Weights of a small transformer language model.
Size: width 512, 8 heads of 64, vocabulary 15553, 39.9M parameters.
MLP neurons of a small language model. Each row is named by its layer, matrix (down: output weights) and neuron, and shows model dimensions 341-468. Each number is 200 + 20 x the weight over its row's rms, rounded and kept within 0 to 999.
A block is one neuron, or neurons of one layer that tend to fire together. After each block is what it responds to, as a language model described it from the Wikipedia text at the highest values.

L3.down78,171,181,193,177,211,242,194,209,165,196,236,187,210,204,186,158,197,217,194,207,189,190,199,177,209,184,175,198,183,218,189,214,230,171,159,201,192,181,213,213,216,251,174,220,203,201,224,240,169,237,173,199,178,232,177,210,211,215,193,193,200,188,192,168,194,201,201,209,191,164,200,190,202,226,192,180,204,190,188,180,185,183,181,189,170,209,179,177,238,206,227,217,210,191,194,178,175,205,231,189,186,216,181,225,152,210,199,201,203,183,192,202,176,233,206,187,196,209,203,191,184,243,180,208,242,176,192,181
L3.down84,182,188,177,244,177,184,209,173,201,234,236,202,191,194,202,186,186,215,196,225,203,197,223,195,239,242,190,205,199,216,184,199,166,219,200,159,218,227,205,195,208,208,207,166,207,190,162,197,187,201,207,199,195,206,151,196,188,192,176,178,206,193,194,230,189,202,213,191,199,243,196,161,204,176,229,170,189,198,187,219,198,158,194,209,220,225,206,211,225,217,170,211,181,221,222,237,209,155,208,176,178,198,188,187,254,178,168,206,229,210,158,229,196,212,204,209,217,176,230,216,192,150,230,208,223,217,184,203
L3.down177,207,165,233,175,195,207,189,186,204,209,215,213,220,218,222,237,214,192,187,206,221,205,191,197,188,201,188,215,210,192,192,192,230,196,197,216,171,234,244,231,198,201,198,193,203,211,202,204,212,193,192,205,215,193,195,184,169,198,205,219,230,166,201,181,191,199,192,212,184,187,184,194,192,224,206,197,205,175,215,207,175,193,229,227,225,188,190,223,201,194,199,190,230,206,161,218,154,155,232,180,235,187,214,205,210,235,190,219,167,251,160,193,207,204,217,183,184,201,222,184,197,171,194,205,213,219,195,204
L3.down230,213,210,195,233,204,220,179,231,186,192,209,188,191,139,214,247,209,183,158,204,214,206,217,196,229,209,194,199,194,215,181,187,204,194,203,208,211,195,207,210,219,200,197,204,240,207,188,193,224,206,167,175,180,195,184,214,192,238,184,194,182,179,211,206,193,179,221,188,219,197,214,211,219,181,187,174,202,230,181,225,193,195,219,237,203,211,188,200,195,168,176,233,195,186,215,204,213,226,220,195,213,167,203,233,230,183,213,209,209,189,230,219,209,192,217,213,179,209,200,230,188,169,166,231,244,213,209,190
L3.down516,203,152,207,219,158,223,185,207,200,182,206,203,230,178,199,204,214,179,197,172,224,165,177,167,205,169,225,197,202,224,185,188,201,166,181,202,206,168,199,172,186,203,197,184,219,171,220,191,208,171,179,172,189,221,206,227,232,192,200,204,175,225,192,206,194,199,206,194,221,194,198,206,179,192,208,225,168,212,231,182,190,226,217,160,190,230,199,206,197,205,166,223,202,182,212,218,190,191,192,210,194,194,167,232,211,203,234,198,222,235,183,174,205,187,229,223,205,216,173,208,213,180,201,178,158,211,179,215
L3.down522,197,177,229,201,262,200,197,202,198,176,190,166,165,183,204,214,168,226,200,224,203,179,179,207,178,204,196,217,223,215,210,209,231,193,158,216,210,227,202,200,195,209,185,223,195,188,209,202,186,232,184,151,238,172,200,221,211,207,247,197,191,207,219,219,193,189,229,203,238,185,212,192,188,195,177,183,213,207,207,196,183,220,174,210,193,151,225,197,197,211,222,207,221,212,220,219,215,212,209,199,188,206,209,222,145,217,222,192,187,226,177,159,183,208,210,223,177,200,207,204,220,209,217,198,201,222,191,178
L3.down535,172,194,199,218,208,218,208,211,175,177,203,205,217,160,204,165,185,181,143,233,192,209,193,228,198,169,164,231,174,229,230,217,215,212,200,173,194,201,214,217,227,190,186,171,195,204,219,219,180,169,175,207,188,190,190,198,190,204,190,203,200,183,218,231,192,160,210,186,202,198,205,197,199,194,201,213,215,173,226,187,201,215,199,219,167,218,207,207,183,208,171,229,199,186,217,181,194,209,192,191,225,185,144,209,184,201,183,198,210,194,215,185,205,215,224,195,180,165,159,170,174,185,199,189,196,209,198,169
L3.down624,193,229,193,187,219,202,195,197,232,186,218,239,168,204,195,215,160,218,236,218,187,193,192,205,209,198,206,217,222,234,185,225,195,196,207,161,204,161,206,197,224,177,195,202,176,186,204,216,196,220,221,218,209,192,198,176,229,199,182,203,183,197,200,213,199,170,237,225,191,173,217,183,202,186,218,210,200,146,179,211,203,213,196,210,206,184,176,193,184,225,178,168,189,178,211,210,213,231,215,220,199,210,183,229,172,138,190,170,199,174,202,223,208,201,237,200,199,205,151,202,176,192,196,172,196,241,201,150
L3.down761,198,220,209,214,182,191,213,146,180,195,241,199,216,214,220,190,211,225,216,217,222,213,205,188,179,213,204,180,212,195,191,198,205,193,202,193,202,196,204,208,192,205,163,208,192,193,201,208,226,229,221,164,167,202,191,224,193,239,217,220,203,191,211,175,178,198,194,167,197,246,197,171,205,175,198,193,208,207,185,167,188,188,187,211,216,200,168,210,208,180,175,236,210,190,194,220,233,168,183,199,208,207,170,187,197,184,197,204,207,189,169,231,204,202,176,171,206,175,225,195,188,234,219,184,205,170,201,200
L3.down869,188,190,208,238,209,210,217,197,205,187,227,223,183,229,222,217,219,153,174,264,186,207,236,185,234,221,217,197,195,203,223,201,218,205,167,212,194,177,183,260,191,180,207,207,183,177,209,158,174,183,193,212,193,220,194,218,211,206,184,215,220,233,179,182,165,209,188,198,193,198,188,224,182,191,212,228,194,179,184,194,219,194,191,197,221,182,202,218,210,217,173,201,191,205,172,189,216,218,200,205,213,201,181,166,218,229,210,186,195,197,222,181,218,216,198,181,165,190,213,174,199,217,220,208,186,177,186,230
L3.down902,192,197,221,203,198,200,172,227,190,209,227,176,186,191,222,202,202,193,235,206,186,208,215,175,214,193,192,161,236,179,167,223,192,195,201,218,172,182,170,209,190,189,187,207,193,208,212,156,173,200,192,213,203,209,181,222,176,204,195,187,157,195,211,187,203,199,212,196,187,199,198,227,196,152,203,195,222,242,218,188,175,205,209,211,191,208,203,176,189,197,209,213,175,181,175,174,202,232,185,186,201,245,163,231,209,177,168,190,208,181,201,218,187,179,238,193,216,178,214,206,158,227,191,227,155,206,200,212
L3.down921,161,214,222,215,176,190,179,213,209,200,204,236,208,185,215,198,201,241,192,185,201,209,194,197,202,180,186,176,180,205,202,211,183,174,208,201,199,244,201,214,215,188,180,160,241,186,198,211,216,218,201,185,199,167,234,195,186,179,199,227,214,163,182,208,223,177,228,229,204,221,192,187,206,199,219,188,222,159,192,174,218,194,241,212,216,203,189,209,194,173,175,209,199,211,176,183,181,196,202,202,217,190,215,164,228,180,194,219,204,193,197,174,189,232,218,205,208,201,265,191,201,164,248,186,197,237,195,210
L3.down945,176,204,177,241,203,192,196,195,219,192,173,205,185,188,160,203,191,190,202,198,205,178,179,182,188,182,204,213,227,256,210,188,200,199,225,206,225,224,212,211,190,180,195,203,206,190,179,208,196,197,206,219,195,205,182,181,199,186,217,220,229,202,170,217,174,194,205,226,205,227,202,223,193,208,188,176,169,187,247,207,206,193,213,169,217,152,196,260,206,237,212,209,186,229,186,213,180,195,189,208,222,199,212,205,177,216,201,182,176,206,203,201,230,177,222,208,203,208,185,201,210,170,232,163,200,218,224,187
L3.down1124,176,174,208,189,177,194,237,199,185,203,158,178,210,179,185,180,189,205,199,189,212,183,170,217,164,196,194,182,185,221,171,221,193,192,230,198,191,157,208,190,224,181,212,220,176,223,216,202,201,212,183,178,238,194,208,231,193,230,219,170,157,218,196,203,193,213,197,211,194,198,213,179,191,180,218,187,178,192,231,195,192,181,218,231,194,174,233,211,210,208,196,223,200,218,241,215,215,166,182,229,197,198,240,184,213,171,178,193,206,190,178,179,240,191,210,205,161,218,177,177,197,201,262,196,202,193,187,220
L3.down1589,213,210,219,185,178,204,206,205,237,188,202,215,178,183,186,255,212,200,222,203,202,211,176,200,200,211,235,188,183,166,235,190,198,214,214,186,199,200,179,234,164,188,153,165,222,195,204,208,194,182,182,220,185,192,203,226,198,196,225,181,237,184,247,218,188,189,206,219,203,218,212,191,191,173,194,184,211,168,153,184,219,163,192,206,206,199,204,204,221,199,193,206,201,202,184,150,216,196,207,223,221,169,190,194,197,236,167,215,186,212,163,217,199,243,183,197,200,193,223,210,180,198,163,232,200,231,220,205
L3.down1886,245,228,231,206,198,196,195,182,202,179,207,182,218,209,189,204,182,165,196,203,215,215,191,195,171,189,192,151,203,228,203,218,196,196,213,189,183,187,176,220,193,221,165,209,256,209,236,200,185,241,217,215,210,220,208,233,207,198,209,209,214,208,196,179,189,201,205,182,213,209,197,215,201,220,206,238,218,150,175,178,192,194,255,212,179,193,207,213,185,202,180,198,179,230,184,205,186,204,200,256,194,184,183,199,205,172,213,184,188,201,201,206,202,242,204,176,203,176,220,185,177,185,230,216,217,180,195,196
Clause-ending commas

L7.down61,181,193,207,215,189,198,205,178,185,201,219,216,190,162,163,188,203,178,207,209,183,199,195,173,174,238,209,203,200,201,193,196,224,222,194,205,199,153,214,189,191,180,223,214,193,216,207,265,200,215,198,204,203,160,201,191,189,231,194,193,196,215,210,165,209,199,203,174,217,188,193,211,187,211,234,200,215,232,214,182,200,196,223,197,209,259,187,194,208,189,151,182,211,214,195,215,186,203,210,200,182,217,169,206,183,234,238,202,222,227,190,189,209,202,208,146,218,192,199,252,207,226,173,207,211,217,177,206
L7.down1013,186,229,212,177,219,207,188,201,200,164,190,161,212,205,219,202,200,182,192,209,209,219,225,221,178,205,194,182,221,219,165,191,187,221,218,241,176,205,214,186,197,233,192,221,191,199,227,220,233,159,232,206,229,174,202,208,197,201,205,188,199,220,191,174,210,182,223,170,224,191,174,209,211,180,218,195,211,197,199,181,186,215,201,181,206,223,191,209,255,173,207,241,235,189,180,245,187,190,195,196,221,189,196,192,218,227,218,161,222,194,197,177,204,202,191,173,201,191,226,199,169,215,193,175,218,226,220,196
L7.down1510,223,170,200,199,191,170,207,197,204,213,206,223,216,198,194,175,194,186,191,201,183,226,201,209,209,246,233,193,180,214,200,195,248,165,175,233,197,237,209,174,203,183,211,184,198,173,187,181,209,175,259,188,206,227,209,199,211,211,166,188,191,216,185,194,163,186,165,216,197,238,183,195,194,212,193,187,196,195,177,205,186,201,191,181,203,178,216,184,198,166,191,204,156,188,212,235,181,200,215,215,188,213,182,207,214,209,168,227,223,185,218,205,207,226,199,183,212,187,217,184,208,270,189,207,198,209,191,230
L7.down1806,221,195,192,211,172,181,195,224,212,186,191,183,188,182,202,216,195,211,249,202,215,159,209,189,178,207,186,208,173,191,186,208,174,184,215,212,194,232,194,203,202,199,216,237,144,199,207,228,213,227,197,200,231,180,202,211,226,172,189,175,192,234,197,211,208,216,161,201,205,228,197,232,213,174,182,239,186,197,222,226,181,217,187,218,214,201,203,152,217,199,185,192,248,209,159,207,207,216,195,216,175,220,182,184,180,229,226,188,184,185,224,187,226,202,186,184,184,240,209,153,212,211,176,188,195,183,190,200
Biography lead-sentence boundary

L4.down458,192,182,195,185,203,227,188,220,223,181,207,218,211,212,184,217,226,189,199,215,203,185,160,172,218,179,198,197,240,210,160,203,206,217,170,207,181,184,180,204,205,217,181,169,193,227,211,229,184,170,213,236,217,192,195,169,180,194,201,178,221,212,257,171,201,197,212,188,206,181,206,202,186,188,190,250,175,161,236,189,162,215,227,221,179,194,199,211,207,184,190,205,215,195,215,196,174,240,190,173,206,218,174,203,176,182,207,177,182,156,197,167,197,194,246,176,174,158,173,211,216,224,177,210,196,223,186,201
Heading and parenthesis endings

L7.down1505,264,203,224,203,147,237,209,229,208,208,233,190,199,210,247,164,222,220,191,191,220,190,205,241,160,165,171,238,173,211,189,209,196,188,202,213,193,201,154,164,227,224,197,189,222,190,208,224,214,211,215,220,153,174,196,193,200,191,194,202,181,192,197,199,231,179,215,226,204,224,193,152,190,195,195,149,200,189,203,158,183,224,175,208,200,163,227,203,168,169,193,187,161,210,191,181,196,194,194,167,216,196,191,203,205,170,205,211,185,225,214,209,211,177,209,180,224,206,228,156,210,219,219,183,205,156,198,198
L7.down1614,201,197,227,205,234,203,204,200,195,224,216,196,167,196,202,168,183,171,204,218,220,204,210,195,170,202,187,212,192,201,169,229,190,212,194,214,208,214,183,166,195,195,208,188,200,202,184,198,245,166,196,205,157,182,164,195,172,190,183,239,185,193,193,215,196,168,249,212,223,221,187,187,188,206,191,205,224,205,217,167,217,189,187,196,222,226,183,195,198,195,165,211,194,188,204,199,208,219,203,186,212,190,202,195,195,171,203,210,186,217,193,223,196,220,188,182,212,188,191,179,183,239,194,225,181,191,199,170
L7.down2007,199,203,187,202,208,238,206,195,191,220,240,166,214,212,197,187,211,169,221,177,201,245,206,244,222,197,187,215,195,194,187,232,208,179,147,195,213,212,162,179,183,198,188,201,209,223,255,187,198,185,192,167,199,195,212,187,204,165,246,208,183,200,216,192,230,214,189,199,200,195,195,178,193,190,176,183,192,204,188,189,192,176,184,220,202,189,166,212,207,181,217,232,192,203,192,200,222,161,213,225,211,166,230,231,189,203,202,207,190,202,180,202,171,225,197,196,204,159,224,230,226,227,179,160,216,186,178,207
L7.down2046,198,208,204,206,232,209,219,188,193,211,183,181,189,216,163,192,219,235,183,229,195,213,212,225,226,232,214,175,175,179,201,204,214,193,206,194,187,200,232,193,166,160,223,178,202,196,206,213,207,210,190,200,223,182,211,220,210,201,216,221,206,208,148,161,166,199,178,178,192,166,221,219,212,190,179,124,195,238,194,207,216,209,198,190,172,214,179,204,200,166,176,173,230,198,195,202,231,181,143,214,229,211,196,200,199,198,181,197,140,189,168,195,186,179,209,185,196,217,209,194,189,236,189,211,202,192,193,199
Clause-ending comma

L3.down236,227,185,178,189,201,217,180,178,204,218,190,202,194,227,201,203,187,196,215,192,215,174,178,228,203,230,230,175,219,180,175,227,191,230,204,219,242,205,211,199,209,238,170,186,199,199,192,195,160,167,183,219,231,232,175,255,175,211,227,230,192,199,224,166,200,227,197,180,171,227,172,176,192,204,205,191,212,192,181,198,242,197,234,208,201,229,201,177,193,177,199,214,170,202,229,183,222,201,248,205,205,210,159,245,195,190,182,207,206,210,205,200,146,185,231,199,227,176,205,219,147,196,197,228,229,213,176,179
L3.down286,212,205,216,170,191,217,195,183,187,214,226,215,222,210,203,194,185,231,207,199,196,154,187,186,222,254,216,234,198,208,211,184,172,205,221,228,193,137,194,153,207,195,161,192,213,204,218,181,194,203,199,238,230,211,191,226,174,182,185,233,211,185,215,196,244,186,219,215,169,197,179,212,175,208,222,171,240,215,187,190,161,153,214,207,230,227,212,229,198,228,203,221,197,191,221,185,239,180,215,220,181,137,194,171,189,183,176,216,197,185,182,198,209,215,168,193,181,169,209,221,181,199,183,167,197,220,169,170
L3.down342,142,190,223,186,179,227,186,191,209,199,205,206,200,232,162,224,182,179,202,202,166,221,223,184,215,200,189,194,193,234,217,211,210,172,181,184,185,200,217,213,186,156,212,211,180,230,174,173,205,196,190,182,217,235,202,229,187,211,214,168,200,191,181,190,200,219,207,241,216,199,226,154,220,213,191,195,190,211,243,201,234,196,185,218,162,205,210,206,220,181,215,218,213,168,190,197,208,187,181,194,225,224,230,196,183,200,219,206,178,198,180,195,195,171,205,196,171,172,208,193,206,238,190,225,226,201,183,177
L3.down360,195,227,193,205,185,184,218,160,201,182,151,236,208,189,210,182,211,163,182,217,195,227,184,201,203,182,216,194,185,216,184,189,180,235,182,209,224,210,198,210,170,220,198,196,203,184,196,228,220,211,218,253,250,209,194,176,198,165,220,230,230,227,197,162,205,201,194,180,154,214,182,206,206,182,194,207,211,205,188,197,199,159,198,179,254,215,182,171,199,212,180,180,176,180,212,204,209,199,204,189,200,225,220,201,193,202,166,208,232,176,199,217,181,216,209,198,212,198,190,204,190,216,213,165,223,189,195,214
L3.down816,185,197,196,177,228,211,170,210,187,188,233,194,228,177,195,180,203,189,227,169,222,212,256,207,189,218,154,200,186,221,185,180,172,192,176,210,212,194,194,168,197,204,197,199,216,184,205,188,203,200,198,224,189,223,156,201,192,259,193,195,201,180,172,215,207,204,213,207,169,171,194,230,185,223,173,200,179,199,163,190,202,223,225,248,221,229,179,191,223,233,214,169,193,183,169,234,239,199,229,208,226,175,181,225,199,219,194,209,154,174,213,186,204,227,192,231,175,157,193,195,242,209,191,188,186,202,185,180
L3.down872,204,254,206,170,169,192,216,206,212,155,201,187,217,191,219,194,209,172,195,188,197,176,174,197,196,204,204,189,190,203,209,199,223,206,199,217,182,215,182,185,213,161,179,211,168,179,174,180,208,228,191,207,213,214,193,183,215,215,194,166,206,220,215,228,187,190,191,186,226,229,156,211,207,193,181,197,195,192,209,162,213,206,188,207,184,183,180,210,208,178,204,185,227,219,212,203,185,212,210,201,198,233,184,176,230,213,203,233,179,239,264,180,211,214,234,223,183,193,206,194,212,210,208,173,196,197,202,194
L3.down917,199,217,232,201,193,247,209,200,189,211,188,223,205,178,221,199,202,205,166,191,198,216,183,198,185,199,163,195,186,228,167,195,189,207,193,190,183,176,232,201,165,185,185,170,176,199,217,193,221,213,219,205,242,200,207,187,210,214,195,205,217,215,214,213,203,216,206,173,194,192,203,178,204,163,149,162,171,181,207,197,209,173,223,225,182,203,189,191,210,210,215,187,233,198,237,218,188,216,239,198,152,198,198,198,214,215,226,203,178,216,166,221,213,209,232,192,177,179,197,201,194,208,186,191,246,192,224,179
L3.down1006,208,188,177,222,205,211,192,183,166,193,186,206,216,211,240,249,210,184,226,214,181,206,196,169,188,199,199,202,222,199,225,196,192,189,180,180,186,221,196,222,209,238,217,177,171,214,218,213,181,182,189,229,206,186,199,171,197,185,197,206,154,147,240,207,197,154,191,181,189,191,197,160,183,189,185,202,229,197,179,228,179,183,176,185,187,210,173,201,222,183,220,234,219,211,195,212,207,200,191,196,211,221,217,177,194,171,188,217,156,165,204,222,236,207,186,211,225,206,213,218,198,182,194,226,170,195,176,209
L3.down1063,189,217,204,205,230,192,195,217,193,219,192,217,215,208,193,172,196,191,181,160,230,199,209,164,201,226,198,178,198,220,193,187,209,216,195,181,192,196,225,173,220,200,203,223,201,202,208,217,250,180,226,209,183,206,183,184,165,224,189,190,202,235,218,173,208,223,176,166,208,213,181,211,195,199,197,196,205,151,193,183,212,219,204,233,217,217,179,194,213,175,234,207,171,196,220,206,202,187,177,179,180,187,167,188,175,228,222,166,210,210,190,170,213,202,175,183,181,239,212,194,190,191,217,188,206,185,218,230
L3.down1140,203,180,191,198,202,203,216,227,192,195,195,221,206,238,187,208,225,195,184,169,203,206,176,164,231,210,212,204,177,224,149,198,183,206,173,250,236,208,153,192,206,206,207,191,187,188,220,185,229,230,191,207,204,192,218,192,200,195,189,215,180,201,192,206,187,186,215,171,209,205,181,161,158,184,231,245,208,208,180,197,158,190,211,173,171,227,239,176,217,188,201,223,214,178,227,151,215,179,198,198,173,186,216,187,219,230,205,198,219,185,179,171,193,210,227,162,184,193,205,208,196,158,213,224,179,169,166,232
L3.down1173,227,234,209,200,197,244,186,211,192,235,205,264,202,228,211,201,204,201,204,167,220,174,181,158,220,151,181,193,199,214,196,204,190,185,188,218,199,201,171,204,211,171,206,184,180,193,249,177,220,169,198,187,238,233,206,152,192,192,206,180,210,221,218,179,188,195,163,233,174,213,199,252,209,179,211,199,236,184,255,195,233,195,193,173,179,228,189,201,206,196,171,240,193,178,236,204,213,210,214,196,186,186,177,181,229,192,183,190,184,202,217,201,173,172,228,187,172,213,210,220,216,191,184,162,223,204,161,223
L3.down1272,193,188,161,214,238,210,207,211,220,176,223,166,191,218,198,188,192,155,194,223,210,195,189,184,171,182,167,171,204,189,194,198,194,188,161,185,185,192,178,176,187,212,181,229,196,232,213,243,238,186,190,168,205,194,205,208,184,200,208,184,196,180,197,176,198,204,205,209,225,205,183,184,174,188,197,193,189,166,215,213,253,200,206,222,157,202,198,183,211,188,178,182,209,204,239,181,219,204,221,209,217,218,189,178,196,213,228,204,166,212,184,179,177,221,190,205,199,163,176,212,226,199,206,232,165,189,197,212
L3.down1530,179,210,178,172,243,230,155,219,207,196,217,222,235,185,182,226,166,205,200,198,182,174,206,209,186,221,209,217,220,208,179,241,192,199,238,188,223,175,201,183,180,217,185,211,200,206,213,208,193,181,225,214,217,176,228,194,219,202,181,208,190,142,206,208,222,190,202,193,198,188,203,223,171,219,196,190,209,221,149,201,158,187,192,175,183,245,210,201,192,206,207,194,196,198,198,209,191,160,211,209,234,161,221,206,189,216,220,203,198,199,184,218,194,178,203,211,184,184,189,194,186,234,215,185,187,193,217,203
L3.down1704,198,195,195,196,159,224,203,183,188,202,199,210,224,209,206,204,216,185,198,165,209,196,199,197,165,184,191,220,208,181,213,157,238,173,184,183,227,225,211,186,204,229,174,184,205,221,209,216,205,186,229,179,236,174,187,187,221,245,187,254,207,197,175,161,242,174,221,182,156,189,197,212,196,214,197,228,178,192,225,157,195,169,220,213,229,184,208,182,200,217,207,192,190,176,232,203,217,197,199,206,199,207,215,195,215,205,201,195,179,193,218,166,162,192,255,167,217,183,212,203,199,205,242,197,204,190,169,211
L3.down1716,204,208,177,174,203,194,188,189,203,236,196,205,146,253,168,188,161,207,203,182,211,190,174,206,239,210,195,188,188,241,203,205,216,162,195,178,186,191,209,179,203,196,201,179,197,206,223,213,206,211,213,192,192,202,215,209,196,194,217,218,223,168,183,193,198,203,207,212,189,208,217,197,189,186,219,195,225,190,196,225,174,224,221,195,206,228,205,190,197,212,195,187,201,179,237,248,167,212,184,200,159,176,175,202,201,187,198,204,170,154,218,201,192,168,194,194,209,204,168,144,216,199,218,201,186,207,210,213
L3.down1796,216,177,193,179,208,183,192,178,209,192,198,211,194,213,182,229,218,191,200,225,194,183,192,203,208,185,204,165,196,215,213,210,175,186,183,234,240,204,180,197,173,217,187,201,167,210,182,214,238,191,191,201,249,203,219,197,212,187,233,199,225,194,200,216,232,198,203,191,225,192,180,205,224,191,200,200,207,212,227,229,198,179,216,217,169,187,190,189,195,202,191,190,190,222,215,199,230,200,214,166,241,206,210,218,184,186,199,196,180,173,178,180,185,224,204,186,210,204,204,190,191,188,173,215,213,199,187,192
Biographical years and article titles

L4.down796,154,202,223,224,180,193,223,157,193,231,220,205,152,234,241,226,185,177,185,202,212,180,182,181,203,191,196,191,193,225,209,228,189,194,191,185,173,207,189,184,184,192,217,187,224,197,197,192,186,193,201,245,203,204,191,229,195,173,192,194,226,175,185,225,220,203,213,203,221,228,199,209,213,202,228,205,205,236,217,180,176,185,195,205,199,196,193,178,217,220,194,171,184,176,169,158,207,210,223,208,176,202,152,221,173,210,176,194,184,178,232,193,199,188,223,195,220,208,224,230,147,198,235,199,203,214,201,173
Phrase-boundary punctuation